From a checkpoint of a small transformer trained on Wikipedia.
Size: MLP 1024 SwiGLU, 9.54M parameters.
Training: a variant of Muon for these matrices, 402M tokens, 6131 steps.
MLP neurons of a small language model. Each row is named by its layer, matrix (gate and up: input weights; down: output weights) and neuron, and shows model dimensions 128-223. Each number is 200 + 40 x the weight over its row's rms, rounded and kept within 0 to 999. A neuron's up and down rows have the sign that makes its largest values positive.
After each neuron's rows, "fires before" lists the tokens most often just after its 100 highest values on Wikipedia text that the model never trained on. A number after a token or word is its count.

L6.gate595,223,210,159,191,166,187,244,205,178,301,238,217,158,180,203,177,173,178,153,137,184,229,100,165,165,219,152,238,209,174,261,219,188,187,158,197,202,259,187,247,156,250,226,155,145,165,222,222,206,224,223,187,216,263,192,264,267,210,247,214,187,194,238,208,162,222,154,257,257,231,195,217,226,185,165,239,253,175,189,206,219,232,181,248,267,126,265,206,183,196,149,202,193,213,211,245
L6.up595,175,134,199,202,230,287,241,124,250,244,259,221,215,175,203,259,175,193,264,194,217,230,163,199,151,131,187,217,173,152,271,164,183,284,271,245,169,144,183,195,171,174,231,170,156,239,237,252,199,238,194,184,182,237,185,216,179,210,172,179,183,241,213,223,241,173,247,200,230,215,209,259,233,152,245,257,226,172,194,209,148,222,209,160,273,220,254,169,229,180,140,211,195,229,239,176
L6.down595,179,183,218,250,143,203,172,120,182,183,148,179,206,280,222,160,212,205,280,128,171,174,137,199,193,185,185,153,249,257,311,144,262,177,170,196,268,210,212,205,204,185,227,158,204,246,216,266,215,249,218,193,244,231,238,240,92,191,215,210,235,253,219,230,207,68,200,174,239,186,298,266,228,232,163,214,232,175,188,172,229,191,242,214,201,177,128,176,186,173,208,179,160,141,204,154
fires before: " R" 26, "R" 13, "at" 9, " were" 9, "}" 8, " was" 7

L6.gate1006,196,212,203,229,208,184,176,254,206,177,165,222,155,219,246,244,210,203,258,174,166,192,163,208,256,201,172,211,201,156,285,222,118,286,244,238,228,210,177,198,196,216,203,186,175,277,223,192,217,177,297,165,234,184,211,137,209,213,144,164,205,186,218,235,205,184,199,211,165,170,142,254,188,269,239,233,226,208,165,164,214,262,152,184,197,184,213,196,232,239,191,173,162,234,269,169
L6.up1006,183,218,156,204,100,180,255,147,186,258,205,192,231,195,201,161,204,157,222,183,173,202,213,203,157,175,188,173,247,266,205,186,219,192,196,219,203,253,250,171,222,161,99,208,193,190,170,219,185,212,216,236,156,246,149,217,239,218,121,191,161,247,200,181,166,242,180,215,243,193,223,181,200,179,209,173,195,184,204,234,246,199,171,142,225,188,170,150,174,224,177,236,215,174,86,164
L6.down1006,187,224,190,248,222,228,214,166,199,196,226,174,168,214,191,166,231,160,154,151,260,147,222,196,229,253,194,227,135,270,247,175,238,182,235,256,188,264,269,250,182,167,183,200,186,169,144,233,221,176,200,174,138,206,193,301,205,176,213,223,209,196,188,251,228,222,167,112,202,156,153,206,211,207,188,216,188,195,175,222,200,232,163,164,179,129,153,195,168,203,180,238,182,194,97,239
fires before: " R" 45, " P" 7, " S" 4

L4.gate441,270,242,228,185,166,157,228,178,244,214,187,261,180,204,219,118,202,197,194,187,226,208,189,206,223,152,165,254,135,181,275,172,194,176,183,190,145,293,278,133,215,236,187,123,153,212,183,129,193,262,178,197,151,268,184,174,148,238,198,157,221,193,239,218,255,228,216,204,176,206,165,277,185,267,164,196,183,163,170,234,188,253,256,232,197,157,264,249,112,216,190,147,250,200,200,162
L4.up441,202,254,152,261,247,235,311,190,185,166,209,157,232,224,244,155,97,168,153,207,122,198,261,296,267,320,169,246,217,199,222,246,176,253,238,199,170,173,186,181,224,127,180,230,214,163,227,211,190,153,169,224,243,185,221,174,226,195,200,153,181,171,270,246,194,102,161,154,186,177,172,179,252,127,172,229,279,197,183,145,307,212,162,187,141,186,202,243,207,248,177,216,220,226,217,253
L4.down441,239,167,261,205,234,251,155,183,102,241,203,185,229,214,176,173,279,124,193,202,164,223,275,215,199,192,174,177,261,213,221,134,127,215,152,196,161,193,275,268,221,236,198,194,128,195,192,173,102,169,141,220,236,175,177,243,202,232,198,200,201,206,172,204,209,231,172,202,231,274,210,293,171,130,200,273,169,208,262,183,268,218,209,254,156,212,161,167,164,190,255,162,181,159,193,184
fires before: " |" 37, "er" 7, "y" 6

L4.gate538,235,210,215,133,147,226,205,251,114,258,140,206,230,154,220,195,165,217,115,240,112,218,242,166,240,243,172,183,298,183,165,133,174,189,188,234,231,220,203,140,95,239,195,270,163,226,233,221,150,166,173,197,215,239,175,176,256,205,162,155,254,208,220,192,227,190,210,188,203,215,186,208,217,186,199,203,258,217,182,214,259,191,134,194,170,234,199,210,218,178,238,193,175,148,211,266
L4.up538,220,196,230,244,210,153,253,161,249,219,142,122,181,225,161,203,181,196,238,203,230,181,120,177,224,165,227,144,209,180,155,140,230,286,165,220,199,161,200,223,193,209,198,193,204,154,141,198,181,209,195,152,145,168,203,162,211,327,243,179,239,203,148,184,211,221,214,160,188,177,260,280,206,189,206,230,252,191,222,201,151,172,201,231,149,152,196,270,126,201,187,207,146,166,85,257
L4.down538,215,189,255,184,184,255,159,146,244,161,190,230,229,297,173,171,231,226,176,129,158,225,186,183,258,255,180,251,275,279,228,208,206,252,94,291,234,186,165,208,226,161,215,198,168,173,216,207,213,227,184,176,208,205,198,147,198,212,206,228,191,174,266,226,231,208,205,232,184,223,190,223,187,176,207,228,221,198,222,214,228,211,209,157,203,229,167,183,232,194,208,163,167,216,241,167
fires before: "on" 14, "it" 12, "ina" 11, "and" 8, "ory" 6, "ission" 5

L6.gate928,202,228,197,195,208,249,123,157,164,155,216,241,191,156,205,199,260,166,237,180,275,117,179,161,108,206,199,170,193,129,168,185,188,229,204,207,242,139,187,245,162,196,178,193,142,181,218,222,172,238,218,217,270,155,246,189,191,176,155,217,278,225,240,158,199,167,203,198,267,101,101,218,150,217,183,202,145,164,207,174,219,233,195,223,193,178,254,193,208,198,211,217,213,186,246,176
L6.up928,198,134,206,223,164,245,219,238,178,161,227,261,210,153,184,187,212,144,203,83,178,231,142,218,163,176,167,152,172,197,200,223,187,198,223,173,235,179,209,262,224,211,155,143,217,241,181,172,184,112,208,213,175,190,239,179,179,224,261,154,223,218,204,231,275,218,184,183,181,189,180,231,184,129,143,130,255,122,173,178,264,204,181,202,259,181,162,142,234,282,135,206,231,191,180,179
L6.down928,189,169,189,272,180,226,163,176,230,162,237,180,189,165,184,215,234,197,162,225,173,134,270,139,214,254,232,204,225,206,209,198,243,178,175,309,170,175,202,278,236,198,208,191,216,251,203,282,181,131,92,145,235,118,259,238,229,203,261,244,201,211,249,152,199,147,179,201,165,148,106,197,207,168,175,202,184,176,172,258,205,189,206,201,140,234,133,199,206,218,218,199,191,148,215,212
fires before: "\n" 35, "k" 12, "ist" 9, "l" 7

L4.gate313,220,190,221,243,195,186,303,143,255,157,232,160,159,233,148,241,180,212,207,190,199,208,276,204,195,271,230,252,187,177,179,227,214,206,231,191,171,230,196,128,245,213,214,232,245,185,268,259,194,170,260,201,199,162,113,141,179,173,127,237,188,190,232,282,266,159,257,160,211,276,178,159,212,154,192,189,239,263,133,232,173,263,179,223,242,183,222,183,168,237,155,184,183,172,213,190
L4.up313,224,265,247,199,201,237,207,185,230,188,154,232,184,153,170,102,245,235,149,181,200,254,256,188,167,205,242,105,186,202,140,224,133,141,249,266,224,157,235,231,218,194,287,237,250,230,140,210,237,197,222,164,205,243,189,161,295,253,206,177,180,185,123,194,169,186,203,192,187,193,181,150,255,243,204,253,197,220,194,275,233,221,143,237,199,126,210,211,169,220,234,251,201,195,212,240
L4.down313,137,220,136,219,207,175,175,183,271,160,195,140,124,174,175,173,244,204,198,157,182,243,257,201,184,244,166,249,182,249,171,218,197,219,192,131,143,226,231,204,167,193,172,244,212,176,189,214,168,199,145,229,189,193,242,242,196,188,146,223,178,190,245,195,230,186,229,250,169,238,196,187,282,223,158,241,192,177,258,248,167,265,153,268,271,231,238,178,228,221,172,220,198,152,240,235
fires before: "ry" 11, "ire" 10, "ly" 9, "er" 8, "ered" 8, "ity" 6

L4.gate38,227,176,169,189,161,222,236,182,183,200,196,222,204,187,158,131,163,256,209,200,251,274,312,153,181,220,172,167,247,212,168,122,115,221,145,169,260,170,198,168,161,200,222,241,143,209,178,202,215,205,195,203,169,245,224,170,255,253,226,166,202,197,247,176,223,171,161,197,233,179,226,222,246,155,176,253,212,242,229,241,233,205,165,185,183,223,282,210,183,152,274,250,236,202,275,209
L4.up38,135,250,279,233,224,169,228,207,215,132,217,230,288,113,193,247,171,164,184,193,163,178,189,116,170,191,210,261,203,196,209,167,167,271,210,145,239,175,252,249,181,229,142,181,164,236,184,172,245,245,241,146,183,246,186,123,212,162,245,211,246,280,193,190,166,246,175,202,136,173,216,306,185,206,223,180,129,196,180,273,181,243,202,227,271,249,133,186,228,201,252,240,202,215,190,216
L4.down38,198,195,242,239,216,141,215,202,206,244,143,198,219,224,182,209,157,196,313,146,140,229,202,167,247,277,169,162,273,193,149,159,237,195,203,253,255,213,255,225,148,209,226,224,182,187,178,133,204,166,292,237,230,174,189,169,267,259,223,248,208,225,138,143,224,164,192,237,239,246,269,135,243,92,78,220,209,212,187,173,234,115,196,157,197,193,235,192,192,221,191,232,206,195,209,219
fires before: "ad" 11, "wn" 11, "k" 9, "ound" 9, "ther" 8, "it" 5

L4.gate311,242,179,238,190,255,197,171,132,179,232,182,177,245,235,171,217,148,187,142,169,147,191,164,155,195,132,272,130,170,211,166,261,153,204,156,265,248,207,187,146,175,167,221,207,160,221,192,155,148,116,216,202,370,231,167,212,251,192,260,231,216,233,228,207,198,201,238,181,220,215,249,259,196,246,223,229,201,195,220,203,229,226,129,277,198,189,173,169,163,227,142,220,185,295,174,214
L4.up311,219,179,221,228,165,147,189,164,158,233,213,147,147,138,214,263,213,188,198,153,158,298,219,234,184,120,249,145,162,166,175,246,274,230,205,267,179,163,140,188,171,274,218,262,217,184,232,165,221,171,218,221,291,195,207,213,228,225,82,191,223,229,263,223,259,155,241,237,216,211,153,190,209,242,196,229,224,236,216,255,231,138,197,211,175,250,249,204,225,188,186,178,164,178,155,199
L4.down311,191,175,253,288,186,216,181,235,251,250,235,169,166,188,277,231,227,214,262,202,195,262,145,177,273,160,226,248,196,200,240,196,277,244,266,126,224,213,194,185,152,150,180,216,188,228,158,194,202,148,220,222,197,239,201,221,157,210,234,245,173,207,240,178,202,197,180,211,193,205,193,188,172,111,149,145,186,146,184,188,177,158,169,258,289,192,198,138,262,288,123,196,149,203,177,196
fires before: "ol" 15, "or" 10, "ew" 9, "ing" 7, "ress" 5, "iv" 4

L6.gate601,170,220,230,224,156,214,163,235,164,251,161,223,159,215,177,213,164,190,185,242,230,222,233,184,187,199,244,196,198,194,166,212,135,275,257,202,175,170,261,218,200,134,201,161,314,228,233,190,189,216,171,181,222,118,206,185,195,255,214,221,184,232,173,163,188,214,235,177,185,185,206,220,241,227,203,268,164,223,197,259,263,167,195,221,155,210,220,209,239,178,218,222,205,205,195,272
L6.up601,239,245,176,233,188,264,200,177,123,197,206,227,138,169,205,153,230,243,143,216,239,188,113,207,191,208,251,199,238,195,191,209,114,178,163,228,192,178,166,158,276,165,244,136,204,153,259,225,238,211,198,223,201,200,127,188,195,189,240,148,187,176,175,198,222,140,167,245,272,195,220,133,229,157,185,268,197,198,205,200,162,267,150,232,178,200,192,143,299,206,198,211,170,283,148,155
L6.down601,174,212,148,233,281,229,212,227,204,223,174,183,215,207,174,220,170,206,217,205,235,177,159,235,172,263,187,241,199,232,210,191,125,219,122,279,302,230,200,201,198,197,267,194,205,230,181,286,207,171,276,216,230,166,238,235,168,168,206,111,138,261,182,141,243,223,211,164,194,248,246,177,245,230,200,210,232,198,291,171,242,160,202,248,114,263,217,203,209,168,151,199,213,211,240,178
fires before: " |" 22, "nd" 8, "rd" 8, "D" 5, "00" 5, "l" 4

L4.gate358,183,244,221,210,195,168,198,236,194,199,135,197,175,242,155,188,215,225,156,201,219,175,158,182,193,185,199,215,151,212,185,208,156,189,196,133,244,224,252,198,172,193,202,242,156,225,170,288,232,205,129,179,209,206,169,152,256,190,170,193,222,219,184,216,171,164,282,231,183,217,263,184,192,169,162,184,217,125,137,295,174,204,225,144,190,238,206,224,140,215,242,229,183,212,264,155
L4.up358,206,119,313,247,150,183,176,197,191,253,160,149,201,274,191,220,148,182,205,167,168,255,258,236,199,143,205,213,157,194,218,242,257,157,155,169,199,257,170,256,198,234,232,208,180,219,256,181,247,183,133,226,221,156,178,169,232,280,170,256,233,257,95,142,182,236,205,257,217,170,175,150,133,283,176,193,125,177,186,189,166,113,120,199,247,184,159,265,208,176,142,221,126,228,127,256
L4.down358,127,193,176,275,177,232,231,183,220,174,228,171,154,230,143,221,246,257,157,214,240,177,185,237,235,224,212,238,238,251,214,269,169,190,218,178,130,198,186,225,193,153,230,173,149,171,177,313,207,144,149,137,227,166,219,124,190,223,207,151,219,180,161,178,182,238,228,195,219,189,253,150,163,240,203,231,141,184,230,190,254,177,247,151,226,152,124,224,144,196,190,180,69,203,244,217
fires before: " |" 31, "em" 9, "erg" 9, "v" 5, "." 5

L6.gate469,199,238,157,158,164,185,153,258,196,219,199,253,258,140,190,212,237,96,224,207,207,176,156,208,203,193,226,115,249,223,149,232,127,155,231,130,209,192,189,142,207,167,132,249,143,175,209,258,213,224,159,213,143,254,143,236,223,143,203,212,202,247,217,172,220,244,240,215,160,207,201,276,182,216,162,190,227,204,204,144,147,175,162,237,292,236,214,187,167,157,170,244,188,233,170,238
L6.up469,228,155,157,210,193,222,149,178,193,232,153,217,161,274,193,265,170,167,222,143,159,226,191,169,110,206,131,166,261,151,179,214,214,241,189,154,251,133,132,224,230,210,151,275,154,136,213,162,234,169,161,176,191,189,190,127,260,175,256,154,215,124,226,183,209,299,181,153,253,244,180,192,193,212,142,224,133,215,152,254,284,192,191,278,243,193,195,170,192,220,216,233,238,291,174,190
L6.down469,274,210,172,200,222,225,189,200,258,90,136,174,180,223,129,175,228,198,233,194,219,120,190,200,112,219,246,227,178,204,182,155,166,254,178,205,243,195,192,194,260,254,170,206,133,240,168,184,241,295,108,228,193,173,162,233,176,250,191,273,262,234,179,191,174,173,238,212,159,197,167,154,119,158,210,163,195,213,236,199,280,202,184,156,201,166,197,243,143,238,182,204,244,198,242,202
fires before: " 7" 22, " 6" 13, " 5" 9, " 8" 9, " 9" 8, " 4" 5

L4.gate712,199,204,192,179,212,217,257,198,204,246,172,165,196,163,187,169,196,229,175,173,192,240,147,115,177,225,165,160,242,268,164,169,162,263,163,288,191,179,220,188,235,198,201,152,202,177,242,196,153,166,339,190,243,195,263,164,141,190,278,141,187,194,124,156,107,251,131,164,228,206,136,234,219,261,162,215,202,287,163,169,210,145,208,193,222,139,196,188,191,200,163,198,169,160,182,192
L4.up712,242,258,91,161,208,246,194,246,130,215,197,288,233,197,211,233,240,235,222,171,133,265,298,172,215,225,177,200,281,171,213,179,214,137,246,204,267,139,220,192,179,197,259,210,153,193,149,139,233,185,187,242,232,205,285,118,229,259,248,236,175,266,252,256,207,205,203,279,228,176,221,229,239,186,238,250,210,194,204,201,151,179,195,200,230,206,222,246,222,171,164,183,173,194,131,245
L4.down712,238,176,278,181,210,142,275,165,207,245,181,215,198,243,234,191,120,205,140,198,187,172,191,149,264,172,172,197,224,191,217,176,270,176,190,212,228,200,194,187,229,216,173,137,204,173,232,206,216,261,294,229,172,207,253,183,188,329,232,180,249,135,209,194,179,172,210,235,139,172,231,171,222,173,302,252,195,153,214,232,194,233,219,251,239,196,183,163,161,317,185,253,220,178,208,187
fires before: "it" 25, "ission" 9, "un" 8, "and" 8, "on" 5

L4.gate841,188,181,196,184,219,231,269,239,211,189,274,247,239,271,195,218,188,267,180,205,101,215,215,206,176,166,218,193,111,230,236,173,214,202,168,219,101,268,250,190,162,208,206,180,178,210,232,130,266,188,233,216,158,204,210,131,172,269,163,273,156,205,203,266,188,123,225,173,238,147,158,272,182,153,208,233,140,221,199,165,272,176,168,221,168,226,202,188,241,220,224,204,209,206,203,244
L4.up841,266,139,243,139,233,231,200,202,215,252,259,216,170,213,335,178,196,176,262,170,194,269,244,170,170,273,148,166,195,209,242,220,210,236,165,190,169,242,141,211,255,185,208,164,178,243,201,193,180,166,235,244,128,240,261,250,189,134,252,128,202,149,132,208,210,181,265,166,264,231,173,238,143,205,167,198,165,221,211,163,250,238,228,234,202,205,210,126,197,149,175,157,209,160,216,186
L4.down841,223,197,194,174,215,184,226,218,239,152,215,244,129,307,224,155,168,162,237,213,177,214,307,224,142,96,213,211,147,216,226,225,208,227,200,172,144,240,257,191,208,256,136,259,168,252,296,249,118,257,260,237,192,195,154,133,170,192,235,200,199,221,146,211,157,143,108,259,202,147,193,214,234,229,182,178,141,210,181,245,158,138,243,265,281,215,217,237,190,220,151,166,249,188,188,246
fires before: "er" 16, "re" 10, "pe" 10, "por" 8, "p" 6, "ph" 4

L6.gate574,199,174,178,170,241,211,242,256,223,188,228,239,190,200,191,201,262,166,154,195,169,204,202,151,179,234,177,218,252,210,158,255,159,205,266,172,211,179,171,151,229,186,238,254,204,285,193,207,141,216,145,182,159,192,171,220,165,168,244,185,107,142,208,188,220,199,114,196,242,172,160,173,127,234,167,234,165,155,159,201,206,239,181,169,194,265,232,190,158,259,174,228,260,179,192,223
L6.up574,170,263,230,185,276,264,224,143,116,165,192,244,147,177,220,259,170,210,207,219,220,254,177,185,221,213,123,165,198,222,178,233,221,181,187,195,239,178,187,120,157,280,222,214,232,297,225,186,156,244,171,168,156,222,192,186,161,212,194,141,237,218,144,199,212,219,238,208,112,195,197,189,160,207,201,139,220,187,243,178,179,242,278,204,236,162,92,156,277,247,205,247,140,309,224,294
L6.down574,168,211,238,224,185,180,219,219,181,174,167,100,274,208,226,169,203,165,224,216,237,179,177,242,204,165,209,214,186,167,198,301,177,185,148,195,239,250,216,221,151,211,219,226,176,189,214,231,225,217,192,150,176,222,261,255,216,244,250,158,186,156,254,212,146,142,237,190,206,227,202,205,175,164,209,226,302,183,224,186,118,144,183,181,174,192,198,156,182,212,193,172,192,257,175,169
fires before: "er" 39, "ac" 10, "ant" 5, "und" 5

L6.gate467,203,146,275,216,208,223,203,147,262,214,209,189,184,154,230,198,222,214,244,201,145,286,56,147,194,178,211,212,252,217,208,202,182,139,173,136,261,192,178,214,172,198,193,204,235,130,259,191,217,220,170,238,164,161,186,98,179,265,228,171,229,220,246,229,182,204,295,174,245,216,233,156,196,240,212,201,210,163,207,159,218,166,155,209,245,159,222,209,220,230,292,238,250,260,205,148
L6.up467,154,235,188,290,151,177,194,175,179,232,168,235,188,178,178,191,155,176,174,213,142,190,225,207,254,192,234,208,117,157,280,227,142,253,199,180,166,209,165,199,212,174,180,74,104,204,124,160,100,177,197,184,230,214,203,212,307,170,182,273,205,196,231,165,172,227,182,197,121,257,219,271,228,208,100,166,228,207,206,183,162,200,157,216,194,207,169,176,127,192,183,215,164,174,274,167
L6.down467,137,167,211,171,237,219,147,224,226,230,196,196,217,228,205,212,153,177,220,215,165,237,193,145,110,120,241,223,246,184,268,163,233,178,223,220,230,167,251,162,147,250,144,182,164,178,176,176,333,205,254,183,156,148,191,230,128,140,193,162,217,248,213,248,233,161,199,207,220,187,245,190,218,189,199,175,269,140,168,185,177,146,201,230,211,183,170,247,194,283,217,144,183,199,184,207
fires before: "k" 52, "K" 4, "F" 4, " km" 4

L4.gate214,287,218,209,160,183,248,148,244,222,162,216,267,246,187,200,183,240,231,240,231,221,194,222,184,202,123,211,194,246,263,191,223,139,180,222,182,248,185,231,256,158,216,178,213,229,179,248,205,206,162,121,192,224,272,173,152,229,227,147,173,235,274,124,188,230,206,212,200,296,192,246,173,135,156,199,178,243,236,204,265,151,244,206,240,188,225,216,198,203,207,173,198,213,211,185,228
L4.up214,171,128,207,282,209,189,210,212,124,138,207,234,164,223,221,188,156,208,161,190,199,189,168,230,164,176,164,186,250,119,86,157,231,140,131,121,209,200,197,201,237,221,176,178,190,190,223,222,224,180,196,211,200,236,213,216,208,250,176,199,172,228,140,281,225,200,242,165,178,131,186,136,166,131,133,220,204,188,148,305,248,212,221,217,212,172,184,186,219,194,238,265,202,228,228,176
L4.down214,175,269,152,156,158,185,170,247,231,198,250,217,161,179,146,233,210,202,173,193,224,183,199,188,172,192,236,193,260,239,283,107,202,252,143,223,178,217,209,131,191,200,184,152,196,231,198,178,206,134,213,162,208,244,211,179,158,205,166,209,131,224,202,155,180,162,183,235,168,156,227,201,213,280,238,213,138,186,160,200,163,204,170,205,160,244,256,196,223,234,270,173,201,268,206,195
fires before: "\n" 50, " M" 11, " |" 10

L6.gate912,134,194,228,187,208,239,162,251,114,168,209,156,291,223,175,183,199,168,148,240,221,189,144,129,114,197,213,287,214,189,157,171,200,201,219,287,227,173,205,145,267,240,202,198,287,192,140,180,224,143,164,208,206,204,186,234,209,147,177,288,226,170,227,169,204,235,215,187,215,267,202,206,230,184,224,203,231,192,159,214,220,264,197,267,260,260,218,244,191,241,161,156,268,195,234,187
L6.up912,200,167,229,189,211,171,206,217,186,200,182,270,214,187,216,160,204,96,255,198,150,209,196,204,151,294,207,270,168,152,259,217,259,161,249,164,209,209,137,110,246,202,228,164,258,221,221,192,282,191,269,276,169,151,259,231,154,151,184,196,181,169,205,179,183,151,228,206,183,200,162,152,218,193,249,177,244,197,179,163,123,197,223,175,225,141,246,206,166,151,214,197,248,168,138,179
L6.down912,206,272,161,153,226,106,140,159,272,178,206,215,193,177,266,184,203,181,165,163,249,155,107,207,252,178,122,119,187,163,265,184,213,219,168,248,171,249,232,269,162,250,231,131,215,198,226,210,211,269,199,100,181,246,112,193,261,262,180,235,226,239,259,257,155,207,215,154,183,228,272,152,251,180,127,186,141,182,284,175,124,148,238,201,192,281,192,190,251,128,194,224,235,157,281,185
fires before: "us" 21, "c" 11, "ch" 8, "chn" 7, "x" 6

L4.gate546,172,228,216,214,164,217,237,174,223,199,225,173,196,115,265,249,155,206,148,224,225,203,254,251,191,178,149,215,135,215,177,256,194,131,213,160,255,129,216,216,222,245,187,158,186,154,196,231,172,164,161,242,176,190,227,236,164,257,187,224,246,194,152,192,219,172,254,168,226,157,161,203,144,195,156,187,194,171,274,245,221,193,188,201,240,188,238,143,253,210,185,165,195,113,210,214
L4.up546,174,225,151,210,157,207,153,141,209,221,153,204,200,147,238,268,169,212,230,161,107,175,267,230,227,156,199,161,126,222,157,204,195,178,204,207,180,166,215,122,215,175,122,150,214,196,305,214,213,220,140,229,244,170,240,196,181,223,159,203,209,163,182,218,169,138,243,200,237,154,195,189,189,265,218,212,181,269,164,214,195,217,217,197,186,261,246,143,232,203,193,201,209,159,178,213
L4.down546,241,188,177,160,168,229,180,173,234,129,262,163,191,188,200,215,231,187,239,189,157,193,222,201,178,186,150,215,64,228,258,127,186,135,167,184,282,139,214,174,223,189,269,216,216,135,232,177,204,125,183,191,205,179,164,166,172,204,233,190,207,153,174,213,190,138,225,216,303,197,190,242,174,214,206,216,273,262,265,225,244,203,171,164,291,142,194,182,210,174,240,218,292,141,158,120
fires before: "ern" 17, "age" 11, "ial" 9, "y" 8, "el" 6